Weights of a small GPT-style language model, trained from scratch on English Wikipedia.
Training: a variant of Muon for these matrices, 146M tokens, 8918 steps.
MLP neurons of a small language model. Each row is named by its layer, matrix (gate and up: input weights) and neuron, and shows model dimensions 0-159. Each number is 128 + 32 x the weight over its row's rms, rounded and kept within 0 to 255. Numbers have three digits each. A neuron's up and down rows have the sign that makes its largest values positive.
After each neuron's rows, "fires after" lists the tokens most often just before its 100 highest values on Wikipedia text that the model never trained on; "fires in" lists the words (lower case) most often at its 100 highest values on Wikipedia text that the model never trained on. A number after a token or word is its count.

L11.gate50:151122164103166078121111133155128043129079133192114132162158124038178154078137105115171129094159169144134089170126150142136114152202178094166155106154126094151138145101090160143150106156143100104185125110173099121178132111144142096118067175163125153146122133108154096173125106105142066123120092122095130148112107104131212109180172113115150110183093088141146126122083077146100189086108099151142079123147040155089123127112137149129094069130126128156121119197132150107154100140110090
L11.up50:186114110198173104170174106149163179104111166169154145118117148068137088120173164176157123108172143208062114158155165092127139110110111120162072106159163156106109176075139202121151129117064102103117115124136167081169147143112111124099139098161164093137121085140160133198150116175141136169094102079110110077163102096170172096132167121080160141158133111126158100149113079108167160146116150096126112090108111119162144190189157127154136156143111113139140092101124117075167087127071136
fires after: "ited" 23, "u" 21, "s" 13, "d" 11, "c" 7, "t" 7
fires in: "states" 23, "such" 21, "inspired" 5, "intent" 4

L8.gate272:106100139137163135115167186149103163124070093105167132107142142165112110149058075159096146078087130100096141118102136128151122151155119153070080183151142176151167112149145143137049148130087115122112170120119095124116106116188157160137062122159082123076134060127141158189115127088162072144111092127148116108092092113155082117114171137135131078090132118105182056115129169148134130091152071156078092102080149109155075192114101175123133063135160143142116116111091179129089150089147158
L8.up272:078154158136093087097193089146115105168125111166108111127128119198134124147113123118137096158077124184111130127110090110170142129100142101086105128129149109110131133101123154123144056113140137125126126124144184154129103119065140176114044139132144074121133158139115140127124149133173119099123091145113093171090073131096105143134137116071091160082069203188163108170155111195107183092125101126154139093135194132127150162092155170149115137187086093183086039078166106170119119097171163
fires after: " w" 57, " f" 15, " W" 8, "W" 4, "ar" 4
fires in: "women" 23, "where" 23, "written" 6, "writer" 5, "writing" 4, "paris" 4

L12.gate45:043135121146153081179125140130074086186136115100158135118136103014124160118175161137102159127163141100067190103133116150126114090114167187088157129194131129127158189135153111138133152100122135152070062137157139155094092119128098127175090104147149134168121098149103126123175173169145125141151085174175140139150161168185154124158122162087158134132116106103129157088197149133114125156110166192129160201095140142133104084163129142160113125123101126205142095167165155119126126110114122
L12.up45:148129090150093118144126104145129152111144139127174116081165107160143098153129089104179084131158141076089141193159153148130124095184116184093140135151158120160120106096097095072156152088153078178178106165187135110150146171147146071124111097168097126155132158166108145128114100103097136130108112182092135103124140113092183059086138160072113109136086139104145183161101107105077131088173133123052136142064109091156160083176185125115095157191118148113089136192139144093161182168096108
fires after: " s" 38, " R" 11, "ce" 11, " un" 10, " S" 6
fires in: "singles" 14, "river" 11, "until" 10, "system" 10, "received" 7

L3.gate220:106111139072142123096141078091117089122137087085120160141138142178113153165116138079125097092111141110116091170096175171130127088079126118110109095131121130179129131098163088157164179105118177123141163192117103153185083127102112140163118132131096145085094123121094134096150142116151142131170162119133106149074169080100149138106137122150130090088097000171139082154095096133124170150154151089130139098106141087172188117154150152169097123115096154130081094084135112092176117080133141
L3.up220:155092120100107135124132117130069088132144122174113153101123191125121116159124091189110155141159137189113131159080133144154116087107129098105124140132183123135101157132086118119061166139119120127159135193136161123168143102115143109128089157155116098125083094112129193089160166117149146092066167103158133154191176136136119179162212162084176085097090150136086126136108115148184072139076048126124190136176136154140085090140154113174094112060152124111110138176167098109134089100103068
fires after: " un" 26, "." 17, " (" 9, "," 6, " \"" 5
fires in: "it" 26, "until" 26, "the" 9, "italy" 5, "italian" 4

L4.gate281:130142136132077145084155159125132105088109102171114111173143141138163098164142130126168152139103145193099097091160145138140151174088150056159139167079128122129130133078079143155124138141122122091145116168130072088064129158113129124123151061126081196103165117164146123142176182051142110119132113110117162132192127193086090106086213120141131095109132146195113143126134128147155085138081113194080157187164119142130073127114107143134113092159111119147062087168101164086133180137106086
L4.up281:100111154125106070153160093180173145135150092135100151135166086103178190150123118161146126155113193101118131177159137105178110133075137077142107135115156105099186131151144169091175109156134130107130126192110110013112084150107145101092097153119091184175132100176210166128101154112125064112117112123131177136132124173087085075062193097126154143121100138122111153107171121141150116120150121166127137154072093117152145186161145149117116163188136130110061135148101164109133134127123142
fires after: "e" 40, "S" 15, "U" 11, "R" 7, "D" 6
fires in: "between" 40, "usa" 10, "rus" 7, "fra" 5

L16.gate201:130096086166178118080138123146160135190166168109086141150127073148101131121159116174082117116158104096117137102115128141077164111055073153114111111086124199113148123122097128127133159134116079167062122148147127167135104121101116155146083157127145131164118146202198137109103134088064182071128128084167137195146151114167156139128142167152153075072137120109131145128121086146135119157090132157057133135163070119148097096156130146088101185102058122110111161041093114141145147096097107
L16.up201:126090086119139122119142099134127102196109147084119151149126048137145184113182110143152092146097103073098141129090150175078133159116113131122151123109115145083151033141134166124125141131152152177099128187128183089096101094183142122186061154205127114133143149111115120094123133167098118109188121131130107078108137042123121107111118077154143072064123100136109076081162107127182173129123159127092104155138056128180150175128107108157109178072088108145101106144096125108148118120145147
fires after: "w" 37, " o" 15, " has" 10, "ave" 7, " of" 7
fires in: "between" 37, "been" 26, "often" 7, "opened" 6, "open" 4, "opening" 4

L9.gate50:091066150137116136093131118123159170117125132155086123130172098158165091159091099107144154183176115122062105118127095120164126141110092148086092162109106128098150104175107094162179161160145177160131148126110160047162096144106128123142105108100140128109097126131162179101153136129137140207162161097075137092142162119108173109139166116081162111085119090142122109144153113146136089121155113189107115092128150172160177205162096114119128095122123174047075100110207200059128137148184146
L9.up50:117106169170133055164121121150095120136105112129067132112165101189170076116112109112163160179138145102102097120102139106107099107117074147101119123178126099097171119150115135088173120202145162119131130094210107070177156103142118117207152058072117098114101127059149099071122109149128170128128198115174156091097113133114125054157115174095138135155136076145077086098120119136146102083139113185094116180117143183124188159134087127127145144137145132127120125102176137076107124136132105
fires after: " be" 33, "ov" 12, ")" 6, " was" 5, "s" 4
fires in: "was" 31, "been" 30, "moved" 9, "is" 8, "first" 5

L9.gate190:105131151099192102117135148124094086131124148095157089124149123113160122085174151135183200139135161154110086091163111220135107087110130109125130169107126126076080053127099088172130152095124096167114120142047144152187079139187084067177078139175126189123123160112135146141090165132150106132150170127149101180126116105167095085157114085098103122172126130158156168183164132127130191124153149169157120136147080179126131131159101115146106149166078133151143107160139156152088140160127191
L9.up190:088079100103110088137103111131117080145160071168125133127138119061068132182175131144165089193120054086165117162072107079196148113118153143059071125122150129146106079099127199117123151109081131196132090136150098126133118113090146033118129190119103121174150163147130168084099149098127154191097126118125102136117076103132106142072119170120137094136120176159175123178107165130124138159150149111148118124159096114127143097103130163108118090141150095132110088137136098094133126076130192
fires after: "." 43, "," 14, " that" 10, " and" 5, "ed" 5
fires in: "it" 88, "things" 4, "italian" 4

L12.gate141:120182128157160093165113109093077139173122124110101136149135075090091128163160105147153086167140125123136130109102100151140146097050098120102128097142151122083112111100137056062113116107105173076091152167112049120102148116151157151154144173163152130097077118180101140122097118147176141114202162142150182140143190126078128119082133140153161110164120099103131151116096144190116203137180093142093081094068119122117152154158086126122096117044138106095129125167123120102121107179198090
L12.up141:091196099146085089133066113140137091143128064068196129076096156154077082115178179162166099167116093136047128111132134122109124098105113061114098127130141084103094105131202074064069134144133140088141123157116117106077152146119202144107154087151082139146086128078146109108104135132121126162147139135165130124168146128084084138155128139163165110123140124205178068114051148141148114148132102126145153135119104150146131157134154136130165133186098100095127096093153125173135123070115134
fires after: " w" 25, " T" 23, " d" 10, " o" 8, "is" 8, "l" 6
fires in: "won" 25, "total" 14, "down" 7, "published" 6, "out" 5, "tottenham" 4

L8.gate230:153200099102153157203190159117112147129156131145164112158110020078119032153125117120112100117141143090176179169169134118048120160148137146121113112111117085093138145222154169127112191123138157102109077149122111103142127118138150120143107165143119084141127151151124157109121159096139168143107151113153088138163145115180135167066177184125136136045095140102147081175112140150108155132109143156131120140126143088082116187115082142108112155122109176127141105114115139138130166154193103
L8.up230:156131121162154166151118155117091123211148127159131138137125133039100115112103148166093185164127061143129141088104145117121129155128136139123145117110134049111150132180129086155124094158123172123046076117061095115144128132145134009113125128139144096121137104112134085099130144124165161130133110154159109115135078117124134204117168154069141151082073109141162179127101155095101133098210093152121117157136128097130134101070078132119155146169155166160192137163096141120129157068127084
fires after: " d" 29, " D" 11, "d" 10, " s" 9, " N" 8, " S" 8
fires in: "day" 22, "days" 22, "night" 11, "years" 6, "taylor" 4, "san" 4

L4.gate119:180090109130178137129101111114123058109106132130152128136098055119098157140171124105201117095180069119128137150143106130054125093104087177097071126158125109099102081110074211086145148157097094147098136155125162124165108097158079144087162157161171072110161107158148087132150107171124088120175131095123159104122075110163131119120131100132077135131115149131153125135109057136176137165123130122118130151108138195142088149145121149220159132126108109139088123091078195150157182089169125
L4.up119:111119130138162135192104103111122142163124182096114130060139087096092119109043156154160125113170119098095178128131144149121111114161117093176098158083132149077115101207101157135098175109100105130099176127113096190076129074067121100140131112116092105149117141099146116105145113171102126136170090144180091145103135109137137106154094121132149125040163118102135126120138077192124045146067137149108154104132132120197125176105138132067145163054115103155119069104181110140154149108091117
fires after: "f" 34, "oc" 17, "," 11, "orm" 7, "ens" 6, "ff" 5
fires in: "linfield" 15, "association" 9, "and" 8, "information" 7, "surface" 7, "sheffield" 5

L8.gate287:064115079130152105096137199088165111115129132118137160103107148164179129119153132110114174136155046096143141121139147092128159131096078149120093113146103066084128107132146112108136060145146100139155075086089166100112142136083095166169165148171125167078180055143133155136120075164092118152092149074174099095186135142167117123124103115112174101108141153120180068167154124124083126152140120136105180123076152105161143109132143181102120091130146129101141100121072154059142107031129159
L8.up287:136140131110090124091114116170212134119112150154161127081113121121090151145095143092099083131134163137133165190116125114118162171140099123118173165125128179137120112122133096076059107192130158103128133126098097164073108181118119119080139148122125138169164116107179133117063107141118088129219100107170100098090091090183061131121154133134123120097113128131148110129122127096124167078131129164087106161034144076182114164081070144112041165179111090124133148121080075098104109131115103
fires after: " W" 29, " h" 25, " w" 20, "w" 5, "art" 5, " a" 4
fires in: "him" 20, "will" 14, "went" 10, "william" 9, "williams" 6

L11.gate3:108078120147163076151125108110032165113140185092154158152136128119150120117133058142104142057125138109109105136113183101089100154095167069183132137130113137072118118189109080164099147106158087108116177138137136081125090117073142147158064157130122074116178135130121148045208131121116162091139129109124161091109067139098210162078170136104096093120106097130139169103144142106133154122113137144103082168122122136115147156163182122164105146126142181126128060102157093154154118142100120
L11.up3:082148170166120137138111096137173111130132096160077075117141187116136095174084127113119132090148126154121101113147112047123106112184145146132184117145103160127095107125151123138105057152146157136189153126157104150161146118168173179128076165164095123161082135054116144118114073064112084080169129124083162178117181158113141195174131170098132102159162179117164132101123170097100142121160152087114108118118116141131070108070102105096097094137158191166142097093102161120068091109166145
fires after: "ot" 18, "ar" 11, "f" 9, "er" 9, " t" 9, "t" 8
fires in: "both" 18, "early" 11, "left" 9, "two" 9, "modern" 8, "certain" 6

L8.gate149:085182182143159127103121109127166185112107122151160159083218080130171185105103088191178125123138059137184127165123125124114119172110161116081121170101120124155116137147113135109148151077131160124103135135130118115117075129110144112123149055130148162116113129149175135139080129148076133170103165113153156146175119127095101191117080170113128144107169061100134118118158075174150150175125114078128153092033151079171099111155102163122123155152142146102181152136155144082134080081083155
L8.up149:163160176141155127137099141153157085161150117144077134183090086145109161117121105179174109125192147133134153114170158169132148158122147141165177116094128129136152120200150218090176138076123156157083097127098160155135109138104107142175147072047100088081134120144152122112099166098071072136090175198133084184136147101105104109136131126140164170155159126093072176114158142143131103172107139081128144140107143107185118127121106185137154209139094141158150157068105151119157109148139131
fires after: " s" 26, " W" 17, " w" 8, "re" 8, " S" 7, " R" 7
fires in: "west" 14, "set" 11, "sq" 9, "street" 8, "east" 6, "railroad" 5

L6.gate277:118176183099152098203151153115135144192055163126142150083146124161127153161126110126157169098134131182145109136095116163137136118096109115210107137117108085090101115137110171115137120130132135096114125214158116139079078112171165079192151173096104145097120145161128149152120165111158117083106161095137156128214099161157062122178210157165147140143071113112094172132157147131135121133122136111092122143127132162127075139116106151053151115106100160154135167106145130114173078142096202
L6.up277:105095117143154138090058061106113111141154099110082130137113123108163110037110149116114166066173168110117096116133134056138155079075098084145128111103169167111112143118091123149126182111091097077149152087110144071097068085153083148108143115097115124080081157126134088160106139126070149133138103035078165132127131078124118134151117155126084096094133185116129108112047157109190114116132136171110167163103140126125191162080136101132138112137155079153102095157095092140085143108118124
fires after: " o" 40, " al" 18, "e" 9, "l" 9, " n" 6
fires in: "out" 22, "along" 16, "club" 11, "european" 9

L6.gate287:075169112128152096154124170132121096144119150123125192127098139157188132084123106169177091114185095148169164129143164148138115077121127133130107151144111145135146134098126131117096092120175071100130143152186178124134111119146184133158114169109181136115108069175192146167178018084070162116128113107104107112144088183106157168117093071055140107133124158144126128116110037115118108170158168099096098096139141141099146096163141115133076172172140115112057083105123134111162142142163120
L6.up287:131164169139165144112077129095123094113118165118127203164142142062107116140113146175146146102077078097169109113090097089137149110146140102138090124193074119146139130095174129136097102114145122114110123102081151118110112120087176121136135121067121169155145127127169194165174075086066146115139110094091095155100132178113189118149087134134164106101185142191140133137067143099110104087106176124140097112173122073177124066167129135122083167181121170063089135166066120151158083133163117
fires after: " a" 24, "ec" 20, " A" 18, " at" 17, " h" 7, " b" 5
fires in: "award" 22, "became" 16, "awards" 10, "awarded" 9, "home" 7, "based" 7

L8.gate271:098063118154193131125141136084128152175084114125126138111086105118088144096069142121080154089121137113123128151185144087186171156114128119157158105114116158177073137129164086117153106135131072147107148129164123122110128178143150159126145189126093100109143175158113188075138158068138112130109063098175093085124151092129087186200106199108152130082085084053155142180185122125163126162179171129143164125129111115117150164132150143121140136147116145173113163080100147152113140106209142
L8.up271:081103123055065115050111153117112109131096144148101067095121099145113153124092140123107085130117081171152093087154194124121069115050166181114134148162100103112176140103125127061182156122122178164149130163180154090121124155182163075160186117090105140150131153141138130088079123115117196150126114084117108168103126201142151158105114144138128117116110137115141155122182137099090124110111151227120091135108140108096124161104102114135113124122083191062115131100152123132129151092103083
fires after: " be" 35, " was" 11, "el" 7, "ent" 5, "ical" 5
fires in: "been" 35, "also" 8, "first" 6, "typically" 4

L5.gate75:137158114140172121140154105069053139116142117114166125130129202082125128176087146127137132088118073205171178100134111113093091120112161137133181164154139071126106158094112075085134079123125165105113104092157135119137123153119163149117089140133102116155159061108141112039184124153131092069108167067152191122088098115166154113158143150173100118136137161147143165144128186094118101142064124178115086149136145131102080127146144184073141145081120174151145174126130181157128096163147168
L5.up75:110121134158144085162134109094105122118090114141106191114108154132124137175077100131098121096151082126150175121099110099233108130099158121122144150132119135148104159157103158078116149145174164054145146130142130108157116092114130112141130108133149089145170100145098129124159165147123079142063118126186182103103075203166135176131097104081140146075142122148092166141135142133119126088078140118148171150176146157098084102121164195158066121087150130225166103138192143156137085069088173
fires after: " t" 39, "19" 12, "o" 8, "ly" 4
fires in: "two" 41, "1998" 5, "hollywood" 4

L13.gate237:092091189093086109118153105116110145172179105143165061177139096130152135138130167155168159107157159105116123176203094127149141142105112114102127116122085132178108045123177197140168164134154129122156123082131131090167133110106100111152088089166124085079105122147170162069114113119156120128107097149147064157112119079116138056149111146155152070100154087156126066149147148144160133153105130097171128157126212125141166103135096128195168143173142069124140160131154084137195142097107112
L13.up237:146132169165151101073097023125171066182149117185119135171173122118127171155165084183127144121196100143125122150117140105137101148167120124102151157076146156147127116186152189127130134122116171165120094071138118122114160120071156159102106151114147093147205086180165131105170126068105093121085149107103113149100120115133154096111116162191122109149099105118150163140131145125141120107072172150119096140124157137092130077085129116184110121093144097158134058184111137083189077119144169
fires after: "an" 17, " on" 13, ":" 10, " 2" 10, " J" 6
fires in: "january" 24, "november" 12, "july" 7, "march" 7, "april" 6

L11.gate298:053196173111176101116147166095093135105058158118127211099158134141143144166104137099118140148070186173110167103139125160095111197093110179114099139133093173192151128107136129163127145187138131079123108089096142070125052181096142101168115134120122148164163063089143130157102101105091114106131168164102144093113174116164144160165125174152089170106097153131147125133121157208089147116138101180113100140090112103153131133148142120159130097106138088089148139120132118181144158090160168
L11.up298:090136134115105129101129151146115133158127197132126192189140028127149074077110092068114092163097191124127119101144119148156152102107133086133110107157106172152172126143135150108113127087126074078088094154143153141098134172093089122106129128099164148139150048149165156113116110092104077121163162128145056196125098160123078167141138116161121148044158159116091094078144164175094166128082067156141153169144120142148131126114123163135128169144105081093113176096121114115101068143150092
fires after: " W" 33, "w" 30, " w" 19, "W" 6
fires in: "war" 26, "between" 20, "twelve" 6, "warsaw" 4

L4.gate290:130109120114158162147076112132147114116106120126070143118108161146154115141080188109120153071111104131133108035101120141131090130092103146146121066128147110121098134138117128081158132158181084103104060200153124079140090125152117112093149183169146103052145183145159164123152140107121047128151131119153137170104075165150165143152150189210144168173132120155132119148117160155177146143085088164134164159094072130127097196120147109101162170131145160163170095110127127156137155056092120
L4.up290:121147138167154154120098128094066122117058112162124093105183135121166122110091168105191183108128165108189152152096103091145115071129127100155142108190098128158098133172139091163101073089148133112183060173115160110145125126086165164079162073087123146146133185142152120122200121090127135156145122142136151105088095095081096096096120097167148172129139125139126079105112118145145119084110161174120185063113152104089109129109185092122103141170101175146126156131158171201136152094108071
fires after: " be" 60, " un" 18, "et" 6, "t" 5, "it" 4
fires in: "been" 35, "being" 25, "until" 18, "uttarakhand" 7

L6.gate84:155099108103153130135102105122151171107113141128141093122109174093119107146148136130090159115136115141186090081166092114106080124086079172103111164163118138183151030149106140119169079112144159105133123086074149137181102118151156105088133137176112100104144111088149178092062131074172100151139105160123123111134117045093141142181166188125156072154115165115136106143132086144155108178118131186132143181124110163138144139132118173152135175142078171186164183106193133151111096081188099
L6.up84:102139094112111147156172156175145096130115168132158116099094196158094123135124133160166128139072115147132086092102139075137153066135114117140139120060109151185201140140089187115213074143130180082104164151126080103066102122114138081109136141120109105108173104077100157150103139137162124096186149178133100103130121049089153138081104156129151100135177151105092150123128131104113100158130130177141141125102120223160153151144097165071173125133143141053124151125134149081114094111161092
fires after: " the" 21, " app" 14, "oc" 11, " th" 6, " sh" 6, " on" 6
fires in: "first" 28, "local" 11, "short" 6, "only" 6, "unable" 4, "appear" 4

L3.gate224:077120163124101119099099146113131132143136079124121054134155131068156107088158131124154167131174120117141112136111154060185153087106092109100120114104047112143185120146156157113123158142112134125145152158140119170079112132084095191126111090135164078129137146139178117157199102125066076092137162182057147079111120118091148148163079114127074092124108105107170062131111193132082128066101095150102109122203155132098105124204130136097123159141159122121154143090108163065110151128115113
L3.up224:113155153145131090142105136079112146152133079105159088120148160067088068103148152117117164111125086103088127173102145106206170132112084109133117105130059076164174106102194168118102178139176146142197175120136128150089131175155120161104102131147134107103138164165149105171219123105056111097113146163087144123105120119083136156184112084111062129131118122124100084123088220122064134096105096128100096124181125129111116143142155106153153101152173116094139118116101140119096187106129163
fires after: "l" 15, "r" 10, " a" 10, " A" 8, "orn" 6, "ig" 5
fires in: "english" 15, "of" 13, "award" 10, "by" 7, "california" 6, "awarded" 5

L4.gate78:099161165101151133072043212146185121136172122134167053121166182104138140178112146136186113133123085104093147147139091141181121170058092119095148128091133097147132106077140136146166127146131152106142093154070129100082138134119157105114107092143026138147120146124175112143117160142135035098161112097119189123108147185146125177122151150118089093113114110135174192121125134141132148069114114151113135106081104129113095196172194129110141107141155130123145106139172139124093123132153106
L4.up78:161206080178183167141112095067102162129132132067141151105107174121091121132097175124149124122124099134133132146164090053105145129137179140096125083208118144155151141137124143123130123139135150190146120112130107199119159117150084161137148220120164152134160114112108094086130129125094136186106169128094112091185126098074143134169087163083176165122143130158134050120133110126106120126152136124146129123101084113087212088079113134209133091144107134154157157176120156179153108106143160
fires after: " s" 27, " " 22, " C" 14, " S" 8, "-" 6, "cc" 4
fires in: "up" 20, "cup" 14, "support" 10, "supported" 8

L3.gate308:166099134139125137138146148108134176124145114124139090103110139227137096130135106147114186177082115093164127076097097135181173128131127117062175138127110087141092127157136117089100145079123114115114110115130088098096184142177080156087132111119139188116134099107140155069103127067089073169130064124205096119189155178101115102135111137167121161081111155131144104136099120102111163092141107099108088136154098086141180156111049128113213095097080131115171114170163121174161135101165140
L3.up308:177122175138114149103151144086163124066181140144156110063100101115088119162161094111139099126111123109159128136115095113134189109118103129088138122074115113169103131140093078068137139139121163101124133081103113105094117139176081156140149128113116155079155066127130111121106076077119064127117061122159138075182114184139116127104087114172099153127076140146165153190089173105110232090119091111106155152145150117111119149122065157113191076092094134110140144201170114161178139124163143
fires after: " |" 23, " H" 10, ";" 9, "|" 9, ":" 6
fires in: "9" 37, "7" 9, "6" 8, "however" 7, "8" 5

L3.gate146:147154110100135178158128120123165177138198135127192166112148136124130149086145138141078180255127125125081074108100143124118145093155126070126143151121125108099180136150161101137142122162128108112101114098111104134138097132094087093179060117152158143084092110122132172035159130135064176113107125120106142147168165166130122119124103129184075154065085075085160156165162194132106111083107161115151085159107134072126100127101118173113092118152082113131163140146146087132159141157141134
L3.up146:160152078052105240137134137129137152130159111115177154094160120130114117090165108150070186255119129130084070132118155140102093127159124120113141149153169124125151134135178116137121136143150134129117108108134118119112082141112131098169079135141155154096095098133121182049099107148074147139113140120100128145136140181143135143134116118155116172082050099066172152172143153157140080090110141100128088155111153124146090102101117157164113073145091152106158180144164130129200104128157148
fires after: ";" 43, " |" 43
fires in: "5" 22, "6" 15, "7" 14, "8" 8, "11" 7

L3.gate263:102128162099191071141088153129109138109123157095157125143118087115135146120097148159105144131115075078107142136161142196170145177150092177120184105152160080174161151113123129131109157100141116170119157143110195063158049125174108150127148243123188117112118150125156176107138109155108108096124121152123137151069138098184113036113158142113134162166129114156112146130124066180119133103124094142105154149128121113096081220137152097153117145102118076131178132163159092169132133123164134
L3.up263:143172163138158106204130094179119125143119131174142101143163127129150109168116164155179126106163069123110134149115117043119082125052146084132098159085151104136131124164125158150150089123137120142109091198132118077130090120147112111081138148120123113151137119156143131165101142233117174134112114136126141156119133179105184202132168115102103097073162189122203128141143125109137173115126116070101110144115086113124127111094151169149144141188094148152027142153143071109065101128149115
fires after: " s" 23, " ex" 22, "ep" 18, "ain" 8, " U" 7, "t" 6
fires in: "september" 15, "uttarakhand" 10, "support" 9, "supported" 6, "painting" 6, "point" 5